Weights of a small GPT-style language model, trained from scratch on English Wikipedia.
Size: 8 layers, 7 heads of 64 (1 for keys and values), vocabulary 4096.
Architecture: no biases in attention or MLP, untied embeddings.
Training: a variant of Muon for these matrices, 1180M tokens.
MLP neurons of a small language model. Each row is named by its layer, matrix (up: input weights) and neuron, and shows model dimensions 96-287. Each number is 500 + 25 x the weight over its row's rms, rounded and kept within 0 to 999. Numbers have three digits each.
After each neuron's rows, "fires on" lists the tokens most often at its 100 highest values on Wikipedia text that the model never trained on.

L5.up538:529488471503511503459461467540542484441493448498491503450472532501504504466493507545493479514514550536508505528512546522485530494495527494477488470444487536542477513471473531474505535529507429523506521508487515476479528520513511472496552472458538504531484459548495464507487492488540515484508483501537505469505556531516507451520526473521562512525501526520436482487525504505511543548513519529488532444467509485499532489469464478462438510509488507491502515498452518509483492512510475488500512494522554503476529476493481483487520494575496520503499544517474526488477536496518503490
fires on: " n", " had", "s", " a", "all"

L5.up46:487482476522511518497495479496475505500477496507468489521530514484477507503482516453499426450478510539519501490462507435481552486508517481527503546507473521490443464499501508467507474543512462482536513494490487472474525518522449478504510522461498493501499475486528524536518511512499491478496531504550508483498512486518535499515485540471501515478563493516534501533491543534473489479542479518465496472498460489501490500492495524512508495513501460457471514482529525517515537513497493512458483508491495486500496524492521560488505507493499511508497495540525502506499491513453519495
fires on: " p", "a", " A", " resp", " opp", " | A"

L5.up1347:524514535440490467494496488507533512476547477525502529478526486520557454499501532524486452509498534510518497486507486454464497513488477424484506505486523502469467487501535541513515482494538469465497521489485498489510472485484534542501487502517540495502485508508519499487497499504496520465506517500514501514461502491507477481491497486485509507497495530492529485505449510491492503523470485511500492513502514495478502492522481486481465530532482455526443427521483478504496499499497484515429518532498474528482475532522507514463444508505484450519534487500466492508537515482484492507
fires on: ".", " national"

L5.up120:501504521489479470501500509512519485463493540499519494485495520494540486501515483506453469491526491492469511489454510516584527510514527509554493525466482518482511508533484486510480530482515477467537493497501514498520476529561439520522490503502487484460463533486501506492487495528511478495515473522507507501490512492508472466499484515460517494497493528541543495511520527482525505526457491485523495503513509500461528509493495526493484507522475483505492478493525497520523477482518451536493503515521481561493467451516522466519514460469508497504501472553428455461472514487496517468
fires on: " p", "ic", "b", " partic"

L5.up1342:456522476482505502519500513517506488488511500500491509499474488477479514517482546478506520487514456531494527511507464503496474482533507507485452481524494437498504513499475513512480501518529470457506498511481433527493523494505492512552497499509535471505502505471508487497498475493546503521487477473471457496481522515507485504496519518517484548532493508467519465471567545466453511491522500498543496515520484531510532481543456503513496529492503496493489537531503525473499427474540456515548496458523490495465472514531511532460473511481504527508471468472502507484485537473502505504
fires on: " L", "L", " of L", " Los", " ex", "| L"

L5.up92:482480455481520531515493477480423482454497498497484527527525494467509525519549468515427507519526487507510470494483519514472499514494507490544475498503492515493528525536514508464533506520496494461511551498489477476525468475489505546439472492499509477475484528489444495540502527506511532500497482500495547528523475492467475475466484514494457531544503505520508467522538469462482492499499499525474496538515492536470473516482488485484447527488434484452482517529499490495487475454463500501520521480495501505477541479516531508526536495499503521525491509533454502495506519474518503471
fires on: " f", " tw", " p"

L5.up1659:474521504504496467524486512503506521528503515501472527522472482485494555525517528508544513490498499457508456513502495509519519520552502474521479482502524494477505487500515482520519494473475487514482512490437507494498493503515509489476519504498518519567484515496510503505487545495510512537575550476446527534522498522510515479473538460517557488456520493513518551491461491523502520454506527524458491518535519483498505496497493489505507499490479462505531492485495516463514520512486490466497482515509499500512542516488491529486497503501455489473535478504498473474522516480476554472
fires on: ",", ", who", ", or"

L5.up1448:488477538516516505500505486548502485526487458524474487506502478517522508487487460510492464517462509517457495538514503522501514528478487462494498475501454525539543478459529499447529526458489434509504491548492486549525513518515508503453496474485483503527537499490492477506489518471522472521470526511478457519494498478531511498507516478497491551549530507518533509499480456513503487510495514499481464474479503499558534502485560449510534512523521521480505491512495492508547490499493480496494527505499533497548429502509529487539537514485483469538542509494498483474539516489507554502
fires on: " S", " ", " s", " se", " of S", " to"

L5.up1008:485492482533506492472519488524521522482497476464462529481539519501476511499501497442489550504484513516487542508476503472528533505479495490457458484498485547501482534518484536483485552538500526471504504513488498533517542486515489495491476559508507485503490502492499475484554473504481562565549489493490509491541495496490492492479488514571470513505506510532481526478528519501499456488462513517486478489491554521528510507518486462487538539513510463524491515549512523504494503454467478518453495516498528479495514496536516531506537499533497518482533492490510478484491492468515486491
fires on: "\n", " |", "0", ")", "en", "% |"

L5.up1233:488487541504520523510518526507487495453440505486502506528492477515521485505491515493516466493493452534559520465513501455483522492533493519503484486450552509529512502503532520495523518460505455470498477516468497503491480527483499485490506535470511484526492486494490524480527514481539532438468522503519489530496542526567494485550519488526520507506551502507464474530441505497506476507496509514518496495471453478550463506507488535435475478495504502493497519505456481481506473520534560472519487507551499509479518476520481553511515453537451503469502495511536502511521511489478479507
fires on: " s", "S", "s", " S"

L5.up188:506546474526542527482486494485481571479479502457473476470493483513495494508514496529511500556534465483508467507498448482506502523520515490527526504506504476426513511478503532531506493488518512530496503550509478517530461502518483527447528508499499475457537522505511473515463478497518516516519523463466531500534523537448495519523493465495560522481449452515496483497523501504514494491515513511502509519499491459478518496514442490497455520476472457529503442468523482499452511467510470500506457460518474481446499480507490522429495478504505516468490507506502511521510539477447460493
fires on: "uz", " t", " per", " first", " |", " |  | C"

L5.up1697:509520536508487505506465511495518530523458496448502521489539511521544499418506495470544476516465489499531485458534550496468505475523505498492478499487580517490522505483485509495477521532507458513532442472531528494480530526487505533497511509489482545503515487496497496505465518500510500505465522461468520493514476525491566509483475522476497522534502495515537494514502498484517474519504487527519512513482474481517498488506522496496502503505487506498475547530496474491476498435513497465462493473527479530431484534516486484510479487519493489484551509499492502503481528483528529482
fires on: " s"

L5.up140:535520496510482471532491508498500444529531450496501531505523506492545499508501511499499511448492528502480537460540504473485509466504498528513467486484525464501492508488541529521495453530473482418482501467557492501499506494509489452499495543491498537528476500509471455511478540479517551502526497532496509507464525540503521522509495503514525537501455515549515538460489522479490532471484521459467442472513484516509485490495513443433500483478456511460510450525536485526466486515468463498503517537503473468521539496498481480480483524522452485520529525512523478469511502491506519514
fires on: "\",", ",", ".", "a,", "),", " is"

L5.up1006:506503495496520512499493491475466513499555499497537508531503492504487500516495484491518545508474494512505492513511504484519582456500495530468509513495499505538524505475527520519500479464512487499501460502492503505524499473502528497516502442480480489524523517513499476484486500472508500484475491497539513476544500448445451433494509523509501502490521486454504545493464484518480469548482515528479483492504489543493497493507508495504462507502461513480518478522520512470476467502488482476549503524543544491535537544460513538499544514497532501467459490526504512520477484531510504551
fires on: "an", " man", " Man", "ver", "en", "m"

L5.up37:520467524502492496480470503475485498448516457498497514504531507512490486545524513523529495523496531494495527525478516501549512453494491485540479470510494502451502537481540513502452480484512516505431504475483487491511509480481463484533518504499550498489501484502507476498472475504495520467542529526495487470493492479501499487535513507535515484486485540515480486489475530458527488524507491573506521381523506501497522505530538487493483458481502516512480445476523496482500490469466525497524527512465501507492552504553487512510519496469470511467530513504502521471514522487516500495
fires on: " was", " t", " is", " It was", "y"

L5.up1766:481472487491488545477452516495533493484475464486508484520476536497518455496511501464527500511498468493527528509488517486498450523467523471518469495539473484518494510509500489523485515469523491487529469490500529455474492516527517483487466472504533488475485538511549469527509492510474504512502473533482498497492481474496507434463524525514538511481476488527512473513531475540459495499447468425507510546514489467473501468480487512468503499504509479510506538506504495501447462510504495484528489504502519467473534479516518477486517510537504498478478490506484517498510490468517528492
fires on: " f", " s", " F", " and ", ") | ", " games"

L5.up1169:517508481536500511480485518496494504511491435480523546492520455477500496479534520516474468503516496471545472444497434487468498499496504473507492504515504535491488494533531519458532482490526509521480504507469500537500516544562541480543476478518457554526501540483452509495513490495472554454486490503492520550547515489526523485505492471487562488479487486522531482520499514506473491507509517488451499526503517491512503441496495497494474466545499484495507513503489493480509536482505478515478502480488521492526521502507529497505518534482532444488469513505488516478456552495519508529
fires on: ",", " st", " j", " and", "b", "st"

L5.up1143:481502483474435500507521502473507490485493526537486491509493497500488477493490517498473478525525505503549495475468493474516520500489547471542510487504500510487408480523543467503515476553492513483504500504529513506492495519490475507481494519531495501523561519487507502500537522523490505513461522480490472470501463487492522467553531526465507553506503466534477515510507512469466488487489519465527507534467505532456470492508513497494516533499538509524523476495521521537493518509470473495508506496464503505537506523532496496507480497491508443476476506508488473451479527492511504454
fires on: " P", "P", "\\", "-", " ", " of the "

L5.up1395:500469490509568507529490441510497470473456487520495505448502496508471502506478541507462494503538459504539525510515529538439536490488502519504493485490482512477488514495496477540508467487535506484503497495486490481514493489499547468508489478467544473494504493543484507501477511507505495492478525508523489523487510493533506482482539472487465490489515467492504552491506475497553521522538518512496513497513477495499495464514516545450490488502488481497534555521472521459532442467530517496495516535503471513500557502493540510511513506468452539509524481484527509527463496486462485507
fires on: " n", " H", " | B", " I", "N"

L5.up59:500549529488517525496494538534476463522502441506472523472522495518430501537527545445498534482543426489504541529516495521501494444525588530498437465535482483499513522527495496488498551472468516507505515488481513492507515525513503456487487460489526519500476508529496474493505481520499560506515503476522517500461483471492513483496490482507511537501520476508473495443533524481459487473465471545510498473512485506463498531519493481491512473575501507458492499504487432507504466470449491523487477506505494549528506509541516475477542527499528504514508534490502497461548534461522473498
fires on: "0", "\n", " L", "L", "1"

L5.up679:491518491506529505480510511473507447463561509528531443506532509483470464499538506514492488529573494512532530512512516496516531482488498519541531522484513542510526503476442459518524479507513501504491519507485526486476529525494462476493478483456530515453527482489475509507474485482490505517480520507504516474455487466491484452542448537528480497489521454479504546520490470498491497504463491511502543464523421507458466504512486494505488527511491459559475476490539488498460505480492502469476470480472481512505488520518523513546458491480497515474493452480481511517484490499496489501
fires on: " cl", "ar", "n", "h", "an", "en"

L5.up1661:478525526560515523527486438501514483477520536493480521482504488438488499506501459504514448495452461472495525530511469501488469516515507491484509476499527454499492485488515490464509510505499495466511520468505483504526500493513495513525526509516500442458504550516511501466503491494449510531440475517541492506493484467500504459474490487478461474536488486516504480473516560543484533498511519493437469490538494528461540452484543529495474487486486525485508510504506474507494535461494443500490483484506493541474485499531462564523499540483558549480501511523516497464556495522483523531
fires on: " c", "\n", "ino", "m", "ust", "it"

L5.up55:487487506526465519489482500502464503502457498474509484473500481501480540511488507470485467506473538465518501492482507491523526522457507514511497519497501485488469493551484465506533524541473472470509487512491508488510469508516512494454518502501495510547491520519468471482518507489506497508520533515470484482498503505522520558504517474486453515552501452549512557493492483453533497516485469483462513502539461454526454515517484509526475510494503482511521512535467504511484510512478524509500476449495483548481502480492503532472483554492480491528539511492487499456478497505541508443
fires on: " n", "\n", " N"

L5.up618:467508513501565505520517484525480511515488490479484494470481503517510493506490490475526606516430551513492523519462492491527536471472513512495474512484517533507441507490547483483504510509494534536527523504487488484489559519502506464490535504458508521458541494522515488524469501516496532457550526485548510460510482495527517461511538462542505518442485488556511515526498481488506524511447528488525536485526514479541460523481493532469504538538490473506477519496526475488514508462540494551467508498492496518475543551456536467503517504495504512464474543499525508495514516487504485493
fires on: " e", " is", " r", " c", " Me", " E"

L5.up1410:549516502470505459536498514532539488488463501480457479491495517492504513520498505472493532526519474512511505493508495498501448516547516485440463446499514488464463490464520507530490476489482527469455512508511449505460500519499490493533494510508563532485519481544493482483551524452527466538520485511490557528498476558503470510478471496483496513495469512536529509495468462516494500470521531480496473474548539484458502489536512501500504524503497459462488518484489492489509491482496539479508489509534507496563468525528500523479492493489503496496495460468503498467526518548470476497
fires on: ".", ").", ",", "\"."

L5.up836:502463538453517519488531505511516510544516482512504488481523508517459503513542510502501472515524513518522439495444535491502502478548504551494537501489511466476492512506475485511489507524495538498511553474472528502480488528475519493511541490517502468531534529499479462488534497523510481470497539483515489514477541486477494522500519493512488501551487517498487469523506520495516507489496493487551497525540475468459516520514497492526550506503464522481491497491526474484515522507479533482532438510495475532543467460529526496490491472505511487464458470470478485501506458501479498456
fires on: " ", ", ", " the ", " of the ", " and "

L5.up724:476505573487503498473515466511460508485515477500519500473507523498470501508473463515490485513477445523472524503494539515501515499539472526487510496495477535507536486529481497537514495499476507499514521514504522472548518493522536493528537501500508481475491522496504518491522507494488513490496492460533475472473504487499514497500468482534522535513527418493465461502515496487505518480490477514512484499468517479490512473496488455530503536499529457470473465515503501501492497513497475480482514520522520492479488439531548521469493502460521506541484467485515523505518464491477519541
fires on: " ", "'s", " in ", " election"

L5.up685:461476505475485547531474472489503491479523485517469496484480488545544515484504495544485501503570524451472489525490511449527493488516485480490510486487506490522500487506466509496561483507491510493505527498469490496536500513520524482489439492525553456483500498514501498516494508515481502487482521483497466512490491503533504498480522471564444449488543507481466498517504500514521494441459540528458500484485516552458549558462507540493520475476507519483509483526498517538494482516480477511491475526475543486526438492497540469486494485480478493484479452502450550517520482487467461482
fires on: " f", " round", "off", "960", " War"

L5.up979:504542511502534561515484511500525500483499494474466478493510509517522452499486493505491482558497493546556508504516497482495499503533520466512519466480519528508479508479497513526510518461498487463502495450567521521488494512501483489459482525509492502533489493483517478487481526498491507436468497504485540490477495540557495509533456510453519534502510501463493542503492468472489458471473492490546486504521523517495537502469478496490516516528513501491529472489494472461535449472530502505500496544536503475488516502483496471480521492507490500541540528498526520473492486494486498516
fires on: ".", " cent", ":", "°"

L5.up1462:471478478490501501508484495450531464528489455509529461450430467508518511502510489483508488528505527512495486512473520494543554537506495476481472538491503530486500512511580537538479491503521508488497487509494494481527470474497502444498501473519495462516483539507489470530520485494536470472505470478504499496503549496494524507514491509498471490532488487524515482492500502502511481500524507489515524475516496523495513517524489473425507457504464470523541477512470550443488453499492495518448506502434515476459527482499483521540514481475532469549476488446494521508462529489474526530
fires on: " w", "r", " ext", "ur", "st", "med"

L5.up192:511496510480476509482447484554500523493483512505495516508514504485523492528505525520495493532500486485511531477502521472460498543508534444474523478492485499492502452532480489478499524514483469466535502522517485493498492457467485497517489418499507568519501466536443471527517485479508499525518480542486484534551477521496505488478488521555508511502515513493501510518508492496518509524532523480455503542519459505491490453515493458460454473542509546536543522479509503504489498457561478505506518466509507485525534492503500517515462493512505498487511484471516518449436518535546517520
fires on: ",", " are", " were", " j", " y"

L5.up748:441509517482480530477498524548556579468504483504492497539524514502505531517518458488531548511526498472529539491489499510531507519442492498496493559516467509513484522512532519532452495529515490489528521494486508493524481492522506488513524492503513507476525492527476502532530474525546534481520470506500471467485512534531532505520478508517470464493475457501500469523570427481516525512498513514491464491512494541477493493520458517545467502502507494539502463522515523487517497495493510516506478503502479503466523478547503495511533510511474503499496511468504530505520507491477462510
fires on: " |", "sc"

L5.up764:497498491479527489481490531490499486508504514506500526494512454488500509487523493457513514474502490522535554497511533531487469487516496500512501505469540497513486480507479522453544505495549506469479526468480492514466479485483524501489513479479524502448537505498487474546491555463510504529474497442508488518528471488455515510458503485511449494434535476503492449497509532485499500524524493500505505528498498548473527458495489490501454486514499486535507508526502488511520534430495486541540519491523552471531497519531491479454478534524482510520501498504469458484508484516455488496
fires on: " P", " p", " of P", " second", ": P", ", P"

L5.up1464:503469479485528504479494451518519515508519466501502475486515504477479494497476454468478487463498535495540534500528472538472523505453497481528507493483516467507505493511503505498498488453488507535484463512473519487568473485467491518474470494485518500493495474521553531493503524493490503490537507481525520506508534521459520487508488517474478491526467503481483428495484487517498545504451519533501509495484457497449460460528492492539504536513541512536594542498502476485486498494495511479442533490488499547486497556527514477512494516492513509485513549493515492511528479512540513542
fires on: "-", "r", "e", "W", "re"

L5.up423:451600503504463532504476485499510439501522542475506468462481518537503507507465516474457484472501481486475515508524481487521482441513532483503507486452495524481499539527514470491511481451502477489516467513474495518493513543523507485508503493411482450444509471476528480513496457481524532532532496513480511504511494524489500479498498519513575497522466488552478514476524446448510523502493491518480506482506505499493489505488479488532496509470530477511498519535491498516494520529541496485498487501487523487495529501518489484471520486470499556520498496505556514479504494513484512528
fires on: "-", "|", "=", " as", "==="

L5.up1737:486479501499513554494511478515518499519518515479489479515541517502512486454546454504497519470467502504459501519535489459492475476488533455501495468433519479459499463522514503515526483497496519469495517489504530489469530495484516488488528459475477500521481466477503492495470504498498537516476536508523480477519475513552517471501525466497498506507464490518533532480545529486513522470471507502504520523452461475534480521481506465509510464509474478523486497491537474480528489494566543490452532511494504504519531506507514483470470491501456520451503520539525493497495489434458471531
fires on: " c", " te", " r", " w", " m", "M"

L5.up33:504452494491451517513489465538474497526547493461481512486471524512476496530513493463496492507449487509533494511542494500513543479498497495478458496494497512524465496453490518501469494521508505483493477537515469494499496486502464509549470506494474496509540509502516506520463487505509500512473476466518525537473487556516503472515496529485483476517493508456466518495537448522502493516444520513489466509481484545482483500505486482473534526514484534494458525505500493543483463442477522502520486505509505535525468485486486500473539526479497515514495511486504521480460481495471508485
fires on: " on the", " | ", "\",", "; ", " the", " at"

L5.up20:485500509483512510532491478496481488530503497518498504485477516541499486471467498535490472539519494475554512491539528454517498508481492446507516488498529523495499540475515509499502507562507521461513559490532543544468480517553485477527533536507534528537493483487494503509490517520482512499508534521511510550560470511497478478486514497475523547450485496484508478511506512526489515472503524492499518518474496500501509483477489486507472494534526492486523496512534468501461519523501486517490468536516527454456492516498498514503540471507486492518527501481491526476484484517570496507
fires on: " s", " J", " b", " t", " T"

L5.up613:503462460502495550510435507484525477524517525520513491513456496531472482529505493516547525477504500435495468485490489486521561492532494497491484485501526494516505481482449503467495501496501506505511468481525556492459514492526480501493502526455502496518524528504446476506474457518505494460517494462474510488496436544486543480515465486496477477480523508528522512500546494480498525469524540534525514447484531553473485460480535507515492476502458559526527545538534524458461552494495528523489492449463510551483465488472498504518469478505498478453537535506484503516474493502514484515
fires on: " Sh", " sp", "h", "sh", " sh", "sp"

L5.up1634:488504528541480508522493504507521489523534549508508528483468503432493490551531453495474527509433515504505510524491517517525451482481508474525484520523473514478501518511472523507500466512459462514505491549475501501537538484482527526531501495465493486547503522508489486535519495559583479456498487440500495478468485495483523486461502481504478486522475465465475480511561461521470527541471475515481479522496507513507476496482485506450497506516506495478493509467494461536517471503504488567464525552501559538449518535512495484522465458513472484499514462509498484457559496518519477498
fires on: " ", " mid", "in", "ag", "ort"

L5.up1062:500495518541480521502509476514475494427507492528502448495471528482520518495513550468502505474481454538500503464449499598473541492573565478455541475522483483500521474481496495506554494458489534524519512483483516524514505481514502525477481475506477475523503517498482496455505513469490481544496472498473473488479483524510486510456459526469499516519535461489472516533520514504508505493477505483496487473517502468587472491500485486478484510488500488494505502508467464516519473453528484546503467504539519527514455532477519507498501540475470521465560539476490525506511535506446500521
fires on: " s", ";", "ir", " the s", " S"

L5.up520:525493491480503472505537482486488518481486514501503525454540494529479513545534510492562474496542531476523445473500481527517481513503518527444506490490522519474536514503502540473548511531561495445491492514495494494491512481516502501550469490502532544525480464491460522479491501511548491515497497508471470487542473510506504477498479531485495521503538463493510479521517448537474447489473534529517545474490543493505450495484492500500479451503500440467461525535501528522511453500489488504455495497487503506478491478438486514495458499513455523504504545482487546492527497491472498476
fires on: "1", " was"

L5.up1048:513542482491489493468496514504494477483492459523503467495497505521494542527483493489517525438507473481493495531484473506526477504487491508522486473525505531487506485542577519508507522508489521532470518476493470488497496478552488500517478503492508509501491498491546518504483492476461516507531526508478547540504454519502458502507495520479508485475536533517489502486506450509524526488502516497502499505526489484488453488491505489520515493538491462517534481498515532487483522486521507507518485488462506527548498517494485527482507500490544539561500473448479472438456468507511499506
fires on: " |", ",", "-"

L5.up1300:491539495508470484472488503498514488435458456490528495473448501515496482452502536534471473533529491488521496500448527524506503486482477498537472461495470510447524534508508518539513511497520480445510491514491497491541492504502528488482494505475472499476481522492513502485522490487520492526508521522509488518476538528500490497534482494523483455489474496520494531515528492513474502530514501490509514492467517556478495482495500515526512456491528516564532486482471491505508497488511517525464478520517477498497508478483505494485506497469489532477519491494524497488525494464512465497
fires on: " n", " / ", " gr", " |", " June ", " H"

L5.up1516:477474477503513475542484480519478501536476532480510491514519517507488527472507491512466510476505506506548480509443504519489482495488495567517531469486525475511531501528498491514524496533512464478506525533517506496515462511536526527467504489513519511501514533539501478489497501521531491485470452450525503481546509496509492503495511434500528515501475500488480464507484490492528510510535488521483510477534515493476480480497510508518468438554478508511510514524470490512517486483540463487458489493447499537479525484537508498470540487472490548563485500518464535541495539556464499493
fires on: " g", " G", " Ch", " V"

L5.up948:527496516530538511521521493554499504486494435486476508564518475524489501476506489549500497517545531517499508461503495495474488478472518460487528515505520457494477511516481466449521501453501466500526498495498489547502511492530528508541497489502482495520475523502479474486511507483468505535512501476475489555550482511510499500488490519502483480471475497543508505491488463484507493486527497507528507488484514500527486445509494461483597460516515475507495491545497496514508481472474472458483522509483534470494485495537515476511509499485517483488504502493448529511538514498533522487
fires on: " S", " American", " German", "S", "rian"

L5.up1470:499469505513490467519494497513482523499513522503523529509525494513493475488565480507557491494498527447500518494473479523494542533511510508493520553500459499435522477529502499476500518506517504458487508491468435480504463468515507470525496496513456484503500516506485503489466506450468459468498517513474527491508448507473506531485499526493497536513437491505483546499481527465514535489471490449511498520486517516481493509524499478498485464508539512466496524517530519480566507521456481487485557515483526514456521511511485493495472488524523476462494496479477469434523469498537472465
fires on: "2", "1", "c", "l", "\n"

L5.up370:485501461508499495468476512491489475520533498506465512496493459485520505490462503483543512532523464458515506461536487488503454510488491488504478485482506495529429501525508503506498507497487520505505508506529462485534505495536503487519478534517528527528491472506507506494495530464504478507507439473501487490511487504536487551486470473503507466555445477567491485521510509467500494507532510475496538467505530520455465489450506528494520486456461495524499520498488498536492512477496515488495518530508525532519464501511495507483510503503487459509525506474486515481490477451499492521
fires on: ".", "\n", ")", ")."

L5.up1346:471482507490488503508507481507477492490512506523522513506503542487472469493516513522508491528472507528468544507461482483514473496471512526556503537512481512514508442539523518497463499572482502516494527496518452510519433493488502518499535538494505496507493507495529513480492503515506456516518479479477486519506497539465491494504487495461480484516519473537467451459512524506481488496531492535528510509498512456504483498502513489487499484490497505527523493537496540485484463490495554520491548514471525543556495538474488505509483527464460544506494471537480480477496488506500508478
fires on: " F", ": F", ", F", " | F", "istrict"

L5.up97:515491516560497506505492511511497522526460497480500509477524523511484510469485499502516533452512509529485459516475499490498512487511491484503529479518519536462548500529509486478513492507510531512503526506540451488517503448489499556477536483494555519480528549505491490539493572535472520496498489496508538480499513466483492499517505504476517560478487482489508490531499489488532497542456505439451539480535516493514498512501500455500516502518480528503531486502487518556458493484553522465494493487546462478516512472493494500497530504500488497520477465513497492469440474478482495533
fires on: " g", " G", " b", " Tr", " gr"

L5.up482:485445494492471486520487516499482477503486501531515519525504480500490467472485498528469507511493457501470492542478497464484515510496543496519512499486531512504464544482501548464466495496509468479529503501508412491478475498532511501511485507523462489508498504491526454504497477510474508471500463478474523519514497488491517484495542556527497510482441484501479538484464501535502508496523521459501477512511486515470473495511506497490482499506501507545491450476486482478500507491514514556528536483495520544526488503471478500478548528509579471491504495544480476487505540519484465491
fires on: " P", " p", ": P", ", P", "-", " | P"

L5.up1594:487499507484507481460508518512555460515480483505503508509447515491497516494451488518497475530522505499523537541464500507522492514530535527516518519509470478507527578513526464509487506511462493504502552504464565498533533508535491518513515531527496505484564485499498488452509490500550483493504539508553484481500493511501473525483521465498498514526480461513524496505473479471489510496501508520498503473529486497500470471494500491529467529473554479497466456529492512484491502527506509464570513471510502484489446493506450543517457496466464479490520522495453496472507441473512506468
fires on: " ", "'s", "’s", " | ", " fun"

L5.up152:504470546473456526557491511488509496502502487490506563505509469478560483540522444457504491508469459510536453518481522519547527500526528504497508507508486491488481542537487511516509517526510486520514528508514527514488461552511502455553461502490522473502590521483507490542527484505461498506488511495514427519529510497487506466507494514544520476495478524500533506537486540462490500469512511536518487513493510499536488531510551491509481474520470505495536488507496486456476483481515513494478446496503487446520518512462494543493565495470573479473477511498508486546507510518525506497
fires on: " ", ", ", " and ", " in the ", " to "

L5.up627:503540532514513487532480465504496471538504483523482523511498467516458453516568494481473474436495505511524467520472521491472485485469477546494473529495485479496479536478461458503509501479474481523516526500440503510518466501489485513507507506541516489491507508473499456529540530495485508525478498479511558504476518514495532487478461457486472505512480520530478427501488557480510562479482509514493506514544525525511498506511511500462491511520504498503528514506520518513505510491449521517465501493496475501477471475495476515494507472514497501497556449453448533483531515552473467479
fires on: " g", " G"

L5.up1164:541525475521516501501547526527475503461562497499517500514479480516485504521483506528497515518502494516475488522491481464495486521510506474502447469461478471514496505480495470496505466456458503516500496497513514507512489529522483538512493476523481473535492481541502529500468483503526506518474524468468497452498492532483523510490462491501491488504492507486534498541473516486533523506445512453472494480532472525477497501514507470473519485527526516514523472518500502516498471473494490548533466526529522475467462552583513541481522559485466524500503482502450520502471480518519467511
fires on: "an", " or", "or", "it", "ul"

L5.up639:497477496513493494481471539556461501509498475485534504515483537474457500529541503474496468519467477480502483503480492466444522484478516514513455530545513500511515496457543477541504476521462511492521461490467523487522462511543527495506468484512533496490497511499484458482519518498513487513479487459507439489442478504496566492481526477506534466503538506537514457510453535511536493481511503475495491492488465510550479447467473519444523478481443490485512467525536470498455521501505494526450508491505520518508478508511551514535531495500525501473488512508521488517505520463549541507
fires on: " p", " (", " st", " ", "p", "ect"

L5.up666:454498503497512500547444447495550515517485444450514495502500480511484470515473515474505450525510457523506516455480482498485510480508490495513456531505508495494518527508478474490514497470518483473491465476516534500496483521515505543530495497530533521494490524460520462512472527483540460462508520497488535484527494529498512474476525515479552466479509472528497500456477482536505501484522512477539505501516469530560534482521530461481507484538540501504520490471465528513482468514510478514496483515492519506473463493491503471506547491492516465487504471501450491526503487526499511555
fires on: " s", " S", ", s"

L5.up254:498533536468532494495469481508507529484522543504523473507486496477532543517511520477510459538570477491462513531450499535511520514536492489482518520497535461492517529501483465530520524498504477503501484551503502529457481455507458510479440500470495503513497482471485509501482505473518494475502468495523483510519519475540501488523491505502496490465495475514496461553512506494491527566494497509553548504500513488458494460497504533492482477492471513546479525496488523506449506512488469488505497487476517506474531454472524539494479513464501498480507491497484487450507497501489479569
fires on: "1", "han", "h"

L5.up1691:466534466489504498532482459531441498523478499456548489496534498526503520503471478476511502461511476480507534451495483513543528531496525501462516501493526492461494485460522493497482521560540489502464493522518497477464537531507474441501452529465494546464501527530516505528488495511486513543480514488487495517484476498443502493516537467478506536514472496522479491480496493513465532483521465527494490464441500469503488509526478517492506519535535467501473476495474489511499469516502468502478546513464484487472514457552545512544479469501494508501503530479468500477476530502587470439
fires on: " De", " B", " de", ", B", " E", " \"B"